From a checkpoint of a small transformer trained on Wikipedia.
Architecture: RMSNorm before each block, rotary positions, no biases in attention or MLP, untied embeddings, normalized queries and keys.
MLP neurons of a small language model. Each row is named by its layer, matrix (gate and up: input weights; down: output weights) and neuron, and shows model dimensions 112-239. Each number is 200 + 20 x the weight over its row's rms, rounded and kept within 0 to 999. A neuron's up and down rows have the sign that makes its largest values positive.
Before each neuron's rows, "fires in" lists the words (lower case) most often at its 100 highest values on Wikipedia text that the model never trained on; "fires after" lists the tokens most often just before its 100 highest values on Wikipedia text that the model never trained on.

fires in: "was", "a", "in", "she", "he"
fires after: ". ", "S", "He ", "as ", "he "
L3.gate493,193,222,187,231,249,188,215,211,141,212,186,184,226,212,206,195,210,202,232,224,180,176,194,239,215,181,203,227,202,192,191,203,170,183,203,206,176,202,216,201,186,209,213,230,192,189,222,187,206,222,146,199,208,239,173,212,182,177,226,184,226,246,189,202,202,194,195,242,213,216,195,191,174,190,178,221,208,218,175,215,197,168,208,181,170,217,233,193,187,175,177,170,190,198,180,169,192,175,178,191,181,190,207,195,193,179,212,162,201,199,190,221,175,222,189,201,185,167,257,232,207,226,205,174,225,220,203,203
L3.up493,192,215,192,220,205,205,206,182,210,190,170,197,191,267,220,197,199,187,196,191,182,190,225,216,185,219,233,206,200,177,181,173,217,196,220,201,174,186,186,204,185,211,143,199,200,182,185,200,182,189,205,192,204,213,213,238,166,210,182,189,200,195,215,183,201,181,186,167,212,212,177,215,228,197,173,216,190,204,196,197,198,188,211,219,232,220,215,163,204,212,229,159,177,214,230,209,201,161,205,213,214,223,194,178,188,205,191,206,211,181,231,186,191,211,204,191,186,188,213,177,160,216,200,244,194,206,200,173
L3.down493,185,208,177,201,206,207,211,179,208,223,193,198,181,146,176,202,214,210,198,204,198,184,156,199,213,158,184,189,200,179,207,196,193,218,165,209,198,194,246,231,180,213,237,203,227,214,185,203,219,162,185,211,236,226,210,216,160,194,173,176,196,196,217,201,210,200,169,251,216,183,231,174,204,210,222,176,207,211,233,195,180,201,208,222,203,256,169,200,201,200,172,201,196,229,214,236,200,181,176,193,176,201,205,172,208,189,188,202,211,168,217,180,207,187,211,220,196,210,208,210,221,197,210,230,205,170,188,190

fires in: "which", "it", "she", "also", "who", "he"
fires after: ", ", "that "
L3.gate166,149,210,205,189,182,194,166,203,173,158,187,232,200,223,221,193,206,190,192,207,200,183,185,173,221,204,201,233,171,204,216,231,218,229,171,208,194,186,236,165,207,184,246,221,212,203,180,194,174,197,216,213,231,217,209,186,161,185,215,223,201,183,237,175,183,183,186,170,185,201,190,215,206,172,187,180,213,196,217,188,199,179,177,208,181,211,184,180,208,184,204,196,184,166,204,212,170,224,226,247,167,172,164,209,225,203,184,202,193,199,192,183,178,193,204,202,198,173,200,203,238,199,208,243,213,196,213,193
L3.up166,207,180,191,194,212,222,194,203,214,142,195,222,184,228,220,211,210,151,198,201,187,185,203,209,188,230,230,206,196,189,239,233,209,210,199,188,207,207,220,181,192,193,230,215,223,234,153,197,184,210,223,217,209,200,205,219,212,191,195,200,190,199,230,210,178,170,208,176,177,178,198,234,219,194,201,205,209,219,224,215,172,177,182,174,202,219,199,219,191,216,235,194,198,195,200,213,171,196,238,221,168,177,191,186,194,177,203,180,173,203,171,229,167,211,202,191,224,183,178,193,214,204,226,209,207,186,223,222
L3.down166,206,214,199,196,214,238,202,209,192,164,228,211,183,208,222,190,201,172,231,197,219,202,190,211,191,194,212,214,179,204,213,194,179,191,166,165,184,199,205,187,248,175,186,204,205,203,159,189,209,178,233,221,196,211,191,216,197,208,218,187,190,176,197,185,199,221,164,201,202,172,214,204,208,200,202,240,197,203,204,224,192,184,217,187,193,198,172,185,195,194,210,218,218,210,231,201,216,176,197,178,203,202,188,178,188,200,202,166,163,209,198,220,189,195,210,191,203,173,172,187,208,200,169,191,218,177,202,215

fires in: "november", "april", "september", "december", "february"
fires after: "Nov", "pr", "Dec", "ebr", "Jun", "on "
L2.gate366,178,237,156,191,203,173,242,209,154,181,215,169,210,168,193,152,207,184,239,194,207,207,200,198,161,163,166,218,214,186,196,222,209,216,204,218,219,171,197,222,171,170,214,178,226,219,177,221,197,191,214,209,183,204,194,184,213,192,201,219,239,218,208,168,211,185,198,215,213,209,202,206,186,199,212,187,186,176,207,221,204,217,205,175,203,198,205,222,202,212,222,179,225,170,174,174,213,216,179,211,221,203,186,198,209,167,208,173,164,203,186,177,189,190,211,177,238,187,203,231,195,213,168,181,203,190,214,185
L2.up366,181,223,188,174,198,184,211,171,207,187,212,174,207,195,218,177,272,213,189,224,204,204,222,190,192,171,175,212,185,186,218,214,180,204,199,207,170,230,210,218,172,184,240,211,228,209,191,230,180,232,182,203,203,207,228,188,189,186,211,171,202,243,202,186,200,167,207,187,180,228,233,218,201,178,201,209,181,223,173,205,220,195,206,185,186,213,158,184,198,171,208,178,183,216,193,188,196,197,193,216,173,198,202,209,199,178,202,173,210,184,213,182,239,180,215,220,202,209,189,180,189,225,172,222,223,182,175,199
L2.down366,205,221,168,186,225,181,205,203,213,194,211,174,195,176,173,177,253,172,208,213,189,177,183,190,180,187,189,212,216,169,209,244,192,212,184,184,200,217,224,221,207,167,194,206,219,223,178,227,190,218,191,221,218,180,206,197,208,215,185,180,199,206,204,211,212,209,196,237,193,190,226,203,167,194,205,169,199,200,166,213,210,193,176,193,208,163,198,194,187,213,217,204,226,208,195,179,213,199,200,202,219,229,197,207,195,201,218,183,206,174,198,170,212,204,218,171,220,192,194,222,148,250,175,196,185,214,214,199

fires in: "in"
fires after: ", ", "and ", ") ", "s "
L3.gate495,159,198,213,228,193,209,227,206,195,202,208,174,232,196,189,190,208,182,172,230,194,198,223,169,198,186,206,195,166,210,214,208,215,199,183,183,206,192,198,166,223,218,200,189,176,199,191,196,188,221,180,182,224,215,215,209,181,187,199,219,209,197,220,190,189,183,261,259,205,220,199,211,175,193,192,207,200,173,170,184,191,233,214,219,199,226,215,202,172,197,178,206,207,169,207,223,166,216,215,176,201,197,222,191,246,183,169,199,225,199,195,181,218,186,198,229,209,190,198,198,193,206,208,171,222,181,191,235
L3.up495,214,178,216,176,186,220,177,185,205,246,196,188,181,189,219,181,172,200,184,195,194,208,198,251,246,190,217,234,181,210,230,233,190,245,199,180,193,204,226,195,188,214,226,211,231,223,175,196,194,202,207,215,223,235,198,197,193,201,246,232,187,208,183,173,187,188,193,193,186,158,212,229,180,184,157,178,201,200,206,210,196,217,209,184,196,189,204,228,211,218,220,221,192,180,214,193,190,165,199,232,231,202,200,179,202,205,168,182,217,184,230,183,211,205,235,181,200,197,209,197,191,218,197,238,177,229,199,200
L3.down495,213,223,229,218,203,214,177,182,214,170,191,183,207,191,205,207,184,163,229,225,207,183,168,221,201,218,228,238,193,224,214,208,203,217,199,236,192,205,185,190,204,190,218,226,196,231,188,181,182,218,199,185,240,217,226,211,173,188,227,214,188,178,170,210,198,201,179,188,194,213,208,207,212,212,203,197,197,215,199,171,181,201,202,212,213,191,191,225,183,179,190,218,230,204,202,190,191,208,195,231,219,203,196,203,172,162,182,191,221,214,207,206,179,190,202,176,208,207,194,192,225,230,188,219,232,217,198,243

fires in: "as", "and", "but", "it", "during"
fires after: ", ", "A", "D", "; ", "th"
L3.gate204,190,245,236,195,179,189,215,172,169,195,198,223,158,185,212,199,200,206,159,189,192,202,170,195,207,194,239,218,236,228,212,170,220,162,197,207,220,198,201,220,179,210,216,211,204,198,167,197,211,202,176,196,185,220,230,186,223,193,218,191,187,214,199,206,222,245,181,224,214,187,188,177,185,202,219,231,215,224,218,190,208,195,192,159,216,217,178,202,228,169,187,201,241,181,196,183,193,206,217,211,215,168,194,212,187,223,218,208,167,213,190,217,185,207,224,206,175,165,204,180,203,251,219,203,222,177,200,208
L3.up204,206,202,205,205,179,236,231,208,200,210,171,244,174,202,208,201,208,210,196,235,206,235,169,213,183,216,190,196,203,210,208,237,181,191,252,210,222,205,188,207,225,213,218,184,215,225,188,191,196,186,206,196,211,213,205,174,179,207,206,226,193,219,186,236,173,185,208,179,210,150,203,224,223,235,197,194,188,200,214,185,198,205,205,217,204,208,208,211,206,173,193,234,201,208,186,223,225,225,177,220,220,242,186,189,188,205,233,179,213,215,201,194,210,210,210,159,244,215,209,197,210,187,221,219,199,185,233,186
L3.down204,192,198,198,204,232,213,203,198,174,211,181,192,204,212,211,205,225,189,195,219,210,220,209,207,225,228,175,165,194,185,167,227,218,195,187,200,168,176,214,170,186,227,219,201,177,212,188,202,210,171,206,168,217,170,242,221,184,217,171,227,203,195,235,181,181,222,185,211,226,223,197,194,227,199,189,174,169,175,225,182,194,195,222,235,192,192,230,214,207,234,214,202,162,221,180,196,216,210,185,186,163,204,242,200,197,191,195,171,230,182,205,193,225,223,188,211,240,245,180,213,176,185,235,198,197,215,196,208

fires in: "was"
fires after: "He ", "and ", "he ", ", ", "ation ", "she "
L2.gate156,188,187,213,198,173,208,198,151,156,191,192,169,223,198,220,150,228,230,215,203,227,194,215,199,240,173,184,221,169,211,223,188,224,211,184,198,235,183,212,197,216,178,195,211,200,190,197,206,174,208,183,171,200,212,212,169,209,223,249,237,208,206,216,164,176,218,208,216,198,158,184,206,214,184,203,197,151,191,206,193,214,215,216,216,221,182,202,192,207,187,192,203,163,201,192,184,188,193,212,239,208,212,225,214,227,229,197,209,218,174,179,190,188,247,175,191,181,191,214,209,165,195,222,210,220,192,182,187
L2.up156,172,206,206,193,231,197,219,203,197,176,199,210,194,247,209,245,185,192,235,180,193,190,200,188,225,169,202,196,204,190,217,225,170,224,207,176,196,197,223,236,192,181,173,215,206,211,213,196,189,175,183,199,188,192,191,229,236,206,180,198,200,221,194,221,191,212,213,176,178,188,198,205,202,190,172,241,199,207,219,175,193,208,195,151,224,223,195,223,232,214,212,210,235,186,191,202,190,170,245,184,182,199,220,188,202,150,217,213,216,154,210,214,218,168,201,219,212,167,190,196,175,163,205,195,187,184,186,221
L2.down156,186,229,214,205,174,199,205,229,170,191,155,213,220,202,216,171,209,203,168,206,209,203,216,228,200,167,203,207,208,199,202,211,176,204,191,186,212,205,182,201,180,192,207,241,208,207,215,200,178,250,177,232,203,176,209,185,196,200,222,217,214,180,193,198,195,170,159,190,176,194,217,214,171,224,167,215,225,210,217,219,215,186,182,186,238,209,167,193,234,218,200,258,182,172,201,205,198,180,195,200,196,176,216,201,195,203,208,217,192,187,199,229,215,217,239,194,223,175,192,173,190,193,159,184,182,199,233,189

fires in: "in"
fires after: "\n\n", ". ", "\n"
L3.gate343,185,187,215,199,203,193,198,212,195,180,182,187,208,227,208,189,243,196,199,185,199,225,184,232,212,162,206,232,194,167,201,191,182,223,201,228,220,179,192,212,168,245,221,229,211,208,221,183,188,187,205,188,209,193,199,183,217,193,197,194,193,179,171,162,197,164,160,194,185,223,183,226,186,185,163,175,197,188,196,160,209,174,214,163,227,246,205,181,239,213,212,169,196,163,171,190,202,183,223,218,233,181,220,168,192,198,213,186,219,181,243,177,204,178,208,223,213,173,200,206,181,231,168,210,248,185,228,200
L3.up343,169,209,193,184,190,217,227,216,214,208,212,171,225,205,183,170,183,197,181,226,223,174,213,187,193,188,185,182,171,226,207,175,196,185,184,210,188,244,227,196,190,156,167,189,181,234,178,221,191,202,155,195,190,238,197,203,166,161,210,222,211,234,247,202,196,193,235,203,204,188,224,191,207,188,229,221,213,173,192,222,208,216,194,232,174,183,174,215,194,182,163,198,207,223,198,190,225,213,211,217,195,219,189,203,224,137,214,195,228,203,203,191,217,188,201,197,197,211,219,197,211,206,196,222,226,209,174,199
L3.down343,211,211,223,212,184,199,195,214,180,203,199,195,177,203,211,192,212,225,210,194,208,188,175,199,209,187,181,212,183,207,196,235,193,182,202,232,178,202,227,197,201,179,217,196,203,205,212,178,188,178,181,175,236,246,191,180,185,224,218,177,202,171,219,170,216,198,181,185,193,211,170,193,188,192,186,191,192,179,228,185,185,219,206,205,209,188,178,194,199,162,198,229,226,193,209,200,210,216,212,234,198,218,207,182,170,191,217,199,223,211,225,175,207,199,212,173,214,200,233,207,194,234,169,213,206,221,223,217

fires in: "it", "which"
fires after: ". ", ", ", "), "
L2.gate478,171,207,200,216,185,180,162,197,184,184,193,247,235,222,233,135,216,184,212,221,217,183,208,205,179,177,201,215,161,162,225,189,203,251,204,214,218,244,230,218,184,197,204,198,220,204,161,203,223,206,193,210,213,222,201,180,173,184,193,194,210,233,200,192,224,227,174,166,193,205,192,228,186,175,206,188,195,198,177,192,218,204,209,192,166,219,186,187,196,205,183,221,210,185,218,210,221,218,214,242,191,198,175,229,189,208,201,187,198,181,179,205,205,203,203,197,238,192,174,232,176,225,219,207,150,194,173,181
L2.up478,205,198,237,202,185,187,179,221,202,170,187,182,180,228,207,225,194,234,194,208,171,164,181,203,193,209,222,182,169,200,190,175,209,218,189,220,189,221,200,198,207,219,162,229,210,182,200,214,208,206,170,159,210,221,194,209,175,157,225,204,199,195,210,209,178,195,168,175,202,199,208,241,221,206,199,188,200,200,211,197,183,203,200,184,176,189,188,215,180,216,183,187,185,202,207,213,224,218,231,238,216,188,195,204,180,206,201,198,224,201,191,189,190,212,229,227,196,199,189,198,229,213,188,223,211,173,211,198
L2.down478,166,202,154,217,221,234,218,166,189,219,222,257,197,235,187,201,206,204,212,203,202,185,197,238,186,212,247,205,153,217,230,183,207,197,194,167,202,227,198,189,206,188,230,200,184,196,186,198,212,208,198,223,181,222,173,203,174,205,199,165,194,195,231,187,209,172,191,215,199,209,204,192,207,199,200,215,205,224,206,192,201,187,222,199,204,203,213,165,180,233,223,189,218,164,220,190,214,172,180,205,215,179,204,197,178,219,191,197,206,189,226,210,207,190,228,198,200,197,200,166,194,247,202,223,220,168,191,172

fires in: "the"
fires after: "ed ", "ing ", "t ", "ate ", "ted ", "ated "
L3.gate462,210,221,196,185,168,189,226,192,213,204,213,182,217,186,178,175,217,176,220,194,210,187,230,212,203,212,208,227,210,201,203,214,216,208,214,191,218,196,185,169,225,183,208,219,200,217,183,202,184,196,200,208,187,193,218,186,163,205,208,202,189,213,184,197,205,180,201,161,199,206,198,214,214,174,170,191,171,212,186,186,196,191,227,230,162,207,193,173,176,207,189,197,193,206,195,187,198,190,189,215,175,192,174,206,222,234,190,182,191,191,229,193,197,211,198,206,175,197,191,225,221,231,203,190,254,209,219,162
L3.up462,158,214,199,212,204,163,179,202,208,210,241,197,229,222,215,173,217,224,203,188,196,206,201,202,201,191,176,201,211,212,203,209,219,222,192,212,202,182,200,194,171,218,201,200,216,193,208,205,196,190,218,170,187,194,184,206,171,193,173,203,195,204,181,202,211,201,190,201,252,252,215,190,210,193,178,193,186,218,180,214,155,178,184,199,208,212,175,181,205,185,195,145,208,198,194,218,202,217,199,178,190,153,205,183,219,207,209,168,183,191,173,181,223,168,210,204,169,200,194,197,242,203,190,209,184,206,215,184
L3.down462,168,185,195,176,233,239,224,197,200,242,158,220,192,213,213,187,213,231,248,216,176,195,204,223,188,184,213,211,183,186,217,189,210,229,147,215,208,193,209,215,221,200,171,198,223,191,191,186,191,209,206,179,211,199,201,214,212,184,163,175,198,209,169,192,206,193,192,158,226,219,204,196,178,189,212,177,191,221,189,225,208,206,180,203,208,220,196,188,217,181,191,204,207,227,188,193,228,196,190,222,187,184,217,194,231,195,198,210,187,200,193,197,190,239,207,209,193,193,209,209,224,237,179,198,207,203,197,202

fires in: "and"
fires after: ", ", " ", "s "
L2.gate311,239,219,197,200,205,203,182,196,222,204,205,211,206,196,184,191,195,212,211,232,187,197,229,191,218,218,195,191,172,184,214,187,197,200,205,221,184,227,185,193,192,167,214,218,202,243,219,193,226,157,185,187,222,193,209,172,190,194,232,218,215,190,187,196,203,227,183,193,157,191,198,151,214,201,226,227,218,207,220,197,219,194,182,185,203,199,182,206,193,215,189,225,209,209,183,209,218,238,207,207,198,210,212,178,219,190,166,221,205,187,176,195,195,194,185,209,192,175,191,202,216,136,237,209,229,177,204,193
L2.up311,191,228,222,202,185,180,193,186,183,207,208,240,185,208,190,185,238,236,196,190,170,210,184,182,143,229,218,193,210,243,220,183,207,236,194,205,192,188,156,203,183,231,197,211,200,234,215,174,204,190,198,175,210,222,189,218,198,206,213,152,201,205,226,190,211,184,177,165,219,180,173,220,226,209,209,205,207,197,230,220,202,192,184,190,198,194,204,204,183,181,212,179,171,203,214,153,211,207,174,214,220,230,182,183,239,192,222,185,252,211,194,219,167,240,197,173,202,193,187,215,233,203,228,192,224,205,206,179
L2.down311,215,194,234,200,241,201,214,186,149,193,188,233,222,183,209,174,180,241,186,206,198,200,232,205,213,203,184,218,211,228,206,227,213,224,199,189,215,193,209,199,215,187,220,206,215,196,163,212,213,203,193,193,188,225,213,213,186,255,154,196,185,215,217,188,217,226,192,180,207,190,153,211,209,199,174,213,203,228,242,199,210,217,187,163,181,218,183,166,152,205,213,178,227,186,224,198,209,220,209,202,220,168,210,194,210,217,174,189,207,197,161,218,192,189,177,196,185,155,210,211,205,166,221,201,225,189,205,215

fires in: "that"
fires after: "ed ", "es ", "ing ", "o ", "s ", "t "
L3.gate78,185,228,196,214,200,232,221,165,211,185,182,188,150,178,227,210,192,214,166,216,200,193,210,184,191,229,203,225,230,205,220,171,204,208,204,201,186,230,170,198,204,209,226,191,205,197,186,219,207,192,176,193,184,238,199,207,217,184,173,203,195,172,212,206,215,205,187,147,164,220,182,235,187,198,212,172,217,221,213,222,222,195,211,197,200,244,185,206,196,209,201,159,203,223,215,208,167,247,168,192,169,183,181,175,241,211,188,214,193,183,199,192,224,179,176,177,186,203,221,195,206,191,190,213,234,152,209,190
L3.up78,168,193,181,180,191,173,191,204,200,199,208,222,236,226,190,168,245,181,159,199,198,208,226,185,172,196,189,181,185,201,197,194,234,238,190,177,221,126,230,168,198,198,201,197,177,189,216,210,196,214,220,215,240,190,194,193,197,206,213,219,217,192,186,198,184,200,242,199,243,201,195,164,192,186,200,214,201,198,182,181,199,182,171,209,213,186,204,192,242,175,169,195,214,183,200,236,193,175,225,194,193,192,217,190,199,185,192,180,225,201,224,177,213,194,207,229,182,178,212,205,192,190,217,219,193,173,203,210
L3.down78,203,220,209,202,198,185,190,195,179,196,228,211,193,185,227,220,193,216,169,217,163,197,187,188,212,219,213,214,244,185,251,190,195,226,210,179,172,235,190,176,193,179,213,204,259,191,206,185,183,193,180,201,187,254,221,207,205,192,152,214,178,195,165,226,203,221,177,186,189,181,197,200,192,201,201,187,233,196,189,224,231,198,210,159,181,206,175,201,203,192,206,163,208,200,157,221,202,193,164,224,195,205,176,178,210,192,153,228,180,207,172,160,227,186,212,197,197,187,207,192,187,206,198,204,197,194,202,188

fires in: "a", "of"
fires after: "with ", "in ", "for ", "at ", "on "
L3.gate71,202,162,169,228,217,195,217,203,197,178,239,215,173,165,175,218,200,174,198,227,197,180,194,197,226,208,169,182,201,202,192,187,218,178,181,199,179,207,189,238,227,196,192,200,206,200,197,199,228,216,176,211,190,252,201,203,209,179,245,179,228,172,230,192,180,187,227,218,190,227,209,219,211,152,213,214,199,229,216,190,237,174,194,201,206,232,223,195,193,217,169,238,251,167,201,222,182,192,179,195,195,177,170,159,206,194,205,183,183,206,202,193,165,197,216,198,204,171,211,211,205,204,209,204,212,198,201,179
L3.up71,181,199,209,213,215,210,209,176,193,226,206,208,196,212,189,199,209,197,188,219,185,181,211,223,162,214,208,215,222,226,189,202,197,218,169,203,210,181,199,222,210,188,153,229,235,186,176,220,192,227,207,187,173,210,212,185,148,238,170,192,193,237,195,197,230,192,162,194,182,232,214,216,213,181,199,220,188,211,202,229,211,190,210,218,180,185,166,174,220,229,154,205,192,203,210,212,186,245,186,194,219,180,204,225,241,220,217,190,199,189,199,144,182,193,210,229,187,171,217,186,186,217,197,175,210,195,229,206
L3.down71,224,227,229,188,158,210,208,213,220,140,206,220,213,185,216,228,200,202,194,198,216,174,229,202,212,232,206,212,223,184,187,170,221,181,188,156,189,197,226,183,222,200,201,187,201,205,203,209,187,204,228,195,193,225,183,199,234,201,233,225,209,195,202,170,180,181,182,178,195,177,197,203,218,212,200,221,218,193,219,178,212,187,216,205,172,192,226,186,224,237,224,183,197,190,226,178,202,205,182,202,203,193,184,217,204,194,188,219,169,213,215,199,214,233,211,227,180,202,195,204,187,204,214,251,201,202,188,188

fires in: "a"
fires after: ", ", ". ", "\n\n", "ed ", "is "
L3.gate370,172,217,201,194,199,183,185,206,179,192,223,196,156,206,164,189,224,185,176,206,237,195,169,179,184,185,207,225,194,205,216,210,195,199,177,212,216,182,215,195,198,183,190,185,231,213,206,194,172,241,160,181,218,234,176,186,228,159,181,198,191,228,220,209,219,200,210,250,215,218,170,198,205,185,203,207,185,188,184,204,239,205,187,200,217,212,214,181,189,163,167,205,228,196,197,193,222,218,209,208,227,182,238,190,238,164,210,184,224,193,194,167,181,186,199,196,193,196,218,217,232,246,197,226,244,222,170,196
L3.up370,201,224,192,212,189,216,199,230,202,191,168,167,205,191,183,195,186,219,195,203,226,217,172,167,221,226,212,189,179,203,214,174,195,195,236,216,209,245,228,204,214,259,169,230,211,189,173,195,208,174,240,201,190,203,220,204,221,206,218,222,214,206,203,228,171,180,201,191,197,190,214,179,209,186,188,192,167,208,193,206,176,184,213,185,202,200,226,172,238,191,211,176,179,201,187,219,195,171,197,257,190,198,149,188,187,182,229,215,188,190,217,209,197,199,224,192,190,219,237,195,204,215,170,218,212,210,228,206
L3.down370,207,167,202,224,190,195,212,196,185,180,194,216,162,158,142,207,235,207,156,196,201,201,205,210,179,195,215,222,192,190,229,183,201,180,179,213,203,150,221,231,229,187,197,182,209,185,224,198,200,209,219,206,210,230,170,187,199,167,202,194,208,222,212,226,212,200,187,218,185,213,186,230,216,218,187,233,188,184,201,191,250,228,201,210,211,210,185,165,206,194,188,212,179,182,202,200,218,218,165,195,197,171,203,195,227,187,217,197,222,192,206,191,200,168,189,184,180,194,201,203,206,218,192,244,207,218,230,193

fires in: "his", "the", "its", "her", "of"
fires after: "on ", "of ", "at ", "in ", "for ", "to "
L2.gate218,214,223,204,223,250,174,209,209,200,200,209,192,196,183,158,183,215,225,239,227,182,203,200,195,209,200,161,183,202,179,196,212,193,210,225,209,162,206,204,208,209,220,181,215,189,194,198,194,193,184,189,182,207,202,193,201,234,191,198,215,220,193,185,190,217,201,207,259,193,200,205,192,226,185,201,175,198,200,227,188,225,189,191,172,208,214,191,209,186,200,174,231,193,212,163,203,221,211,197,196,197,186,228,170,172,207,201,197,189,217,211,186,161,197,215,194,194,199,196,246,222,180,206,199,201,199,175,218
L2.up218,173,208,207,190,220,192,220,199,223,204,205,183,176,171,222,201,207,236,215,233,193,186,234,199,210,196,199,169,221,225,200,228,162,170,177,152,202,178,213,189,223,187,214,182,230,158,181,230,176,209,163,233,209,227,175,220,204,175,209,202,209,206,227,198,190,216,226,209,207,216,215,204,216,188,184,210,192,175,196,214,228,162,180,207,209,184,168,208,157,168,175,195,212,219,211,183,169,186,197,200,206,201,226,213,220,193,179,197,217,192,188,201,196,220,201,202,175,189,210,187,179,222,163,191,227,164,212,229
L2.down218,193,219,162,176,199,193,191,235,223,216,207,144,197,193,205,194,208,198,230,218,220,217,205,189,202,175,197,205,179,182,204,189,203,209,222,197,198,222,168,214,195,226,202,185,209,139,187,214,172,211,200,205,237,201,167,182,179,209,170,237,198,196,229,193,217,177,197,217,222,189,208,192,214,203,199,208,172,221,183,218,231,205,192,204,228,172,181,216,175,177,213,175,187,182,194,207,198,216,199,189,170,240,189,229,198,180,183,193,162,173,197,176,232,191,144,188,191,171,206,193,180,213,215,216,222,173,189,191

fires in: "it", "the", "what", "second", "which", "another"
fires after: ". ", "wh", "sec", ", ", "an"
L3.gate222,195,165,172,212,208,192,173,183,214,170,185,196,182,229,190,202,223,209,201,183,189,190,204,172,225,210,220,224,189,221,189,181,205,184,178,179,212,170,228,202,215,217,207,206,160,169,211,207,220,191,209,183,178,237,179,213,186,185,200,197,161,179,167,220,179,204,179,192,231,186,152,204,222,207,228,211,186,221,190,230,222,168,218,221,209,218,219,163,239,211,228,180,186,236,184,178,180,230,197,217,172,189,191,192,199,197,216,196,222,214,190,183,208,202,201,153,193,195,208,197,224,179,193,187,197,205,189,186
L3.up222,201,217,186,186,173,213,196,194,228,204,216,184,207,195,158,224,193,169,191,230,242,178,181,171,193,168,201,165,197,203,209,214,210,226,192,204,206,186,167,206,213,193,247,187,216,221,214,192,187,213,194,212,224,220,193,168,238,241,184,170,230,197,240,162,182,167,222,188,152,217,209,207,173,214,190,198,215,180,156,216,200,230,217,183,202,222,183,195,193,202,214,180,218,221,181,199,189,206,213,173,231,228,188,217,204,217,185,189,210,170,194,183,179,168,184,197,216,226,168,199,212,217,205,249,226,179,216,218
L3.down222,186,202,196,221,223,173,222,241,193,212,205,238,198,205,196,205,184,219,229,175,156,240,233,192,217,222,178,191,255,225,171,190,195,212,207,203,188,192,223,245,237,186,173,199,199,176,201,208,204,222,237,198,198,176,196,202,155,176,203,230,201,204,193,207,200,223,198,205,189,184,205,190,203,228,154,219,191,176,195,213,220,185,196,219,220,172,199,204,208,166,189,216,188,221,196,233,181,212,196,213,173,200,188,195,191,171,181,219,158,205,214,198,239,219,225,220,184,208,223,228,216,189,193,181,208,223,188,202

fires in: "the", "went"
fires after: "ed ", "ing ", "t ", "ted ", "w"
L2.gate454,184,187,194,192,212,191,198,213,163,207,190,211,218,226,234,216,189,177,185,217,190,189,196,232,190,210,194,168,245,178,202,213,163,218,226,207,193,220,231,196,228,233,212,177,167,202,200,222,186,208,187,223,213,171,168,183,217,179,181,212,204,237,229,195,179,198,201,198,203,214,211,186,184,186,201,165,202,219,178,191,174,213,214,196,224,196,230,161,187,143,199,200,204,200,203,193,144,210,187,175,192,208,174,207,254,225,210,203,188,201,178,215,212,203,214,203,208,186,192,188,207,185,169,172,249,183,174,210
L2.up454,180,210,191,221,194,202,207,197,237,224,209,243,211,214,172,165,240,242,221,177,178,220,201,212,194,189,198,213,183,219,169,223,184,215,206,202,224,189,216,209,179,178,170,202,227,198,202,213,189,223,224,206,218,223,215,168,165,222,179,188,184,205,200,208,206,212,205,175,218,217,202,194,220,213,191,227,202,202,226,213,211,195,146,193,201,177,169,162,210,214,206,172,161,189,212,192,201,223,208,179,173,180,165,205,175,223,181,217,207,182,190,243,184,214,222,206,234,185,177,175,202,205,225,186,220,205,211,206
L2.down454,181,222,179,160,189,196,150,190,188,168,182,199,182,196,200,207,184,167,213,192,185,174,204,153,187,211,214,185,193,227,193,171,205,229,211,155,176,234,211,198,214,191,223,211,201,198,225,231,205,219,177,174,186,208,199,205,207,201,223,228,212,190,210,200,177,169,207,190,241,201,221,172,188,183,190,199,179,248,196,211,214,188,201,190,200,196,201,197,165,166,164,190,231,195,210,179,195,216,204,202,178,213,209,205,188,203,179,157,197,194,251,203,184,189,169,180,230,225,192,218,230,221,207,163,201,184,198,213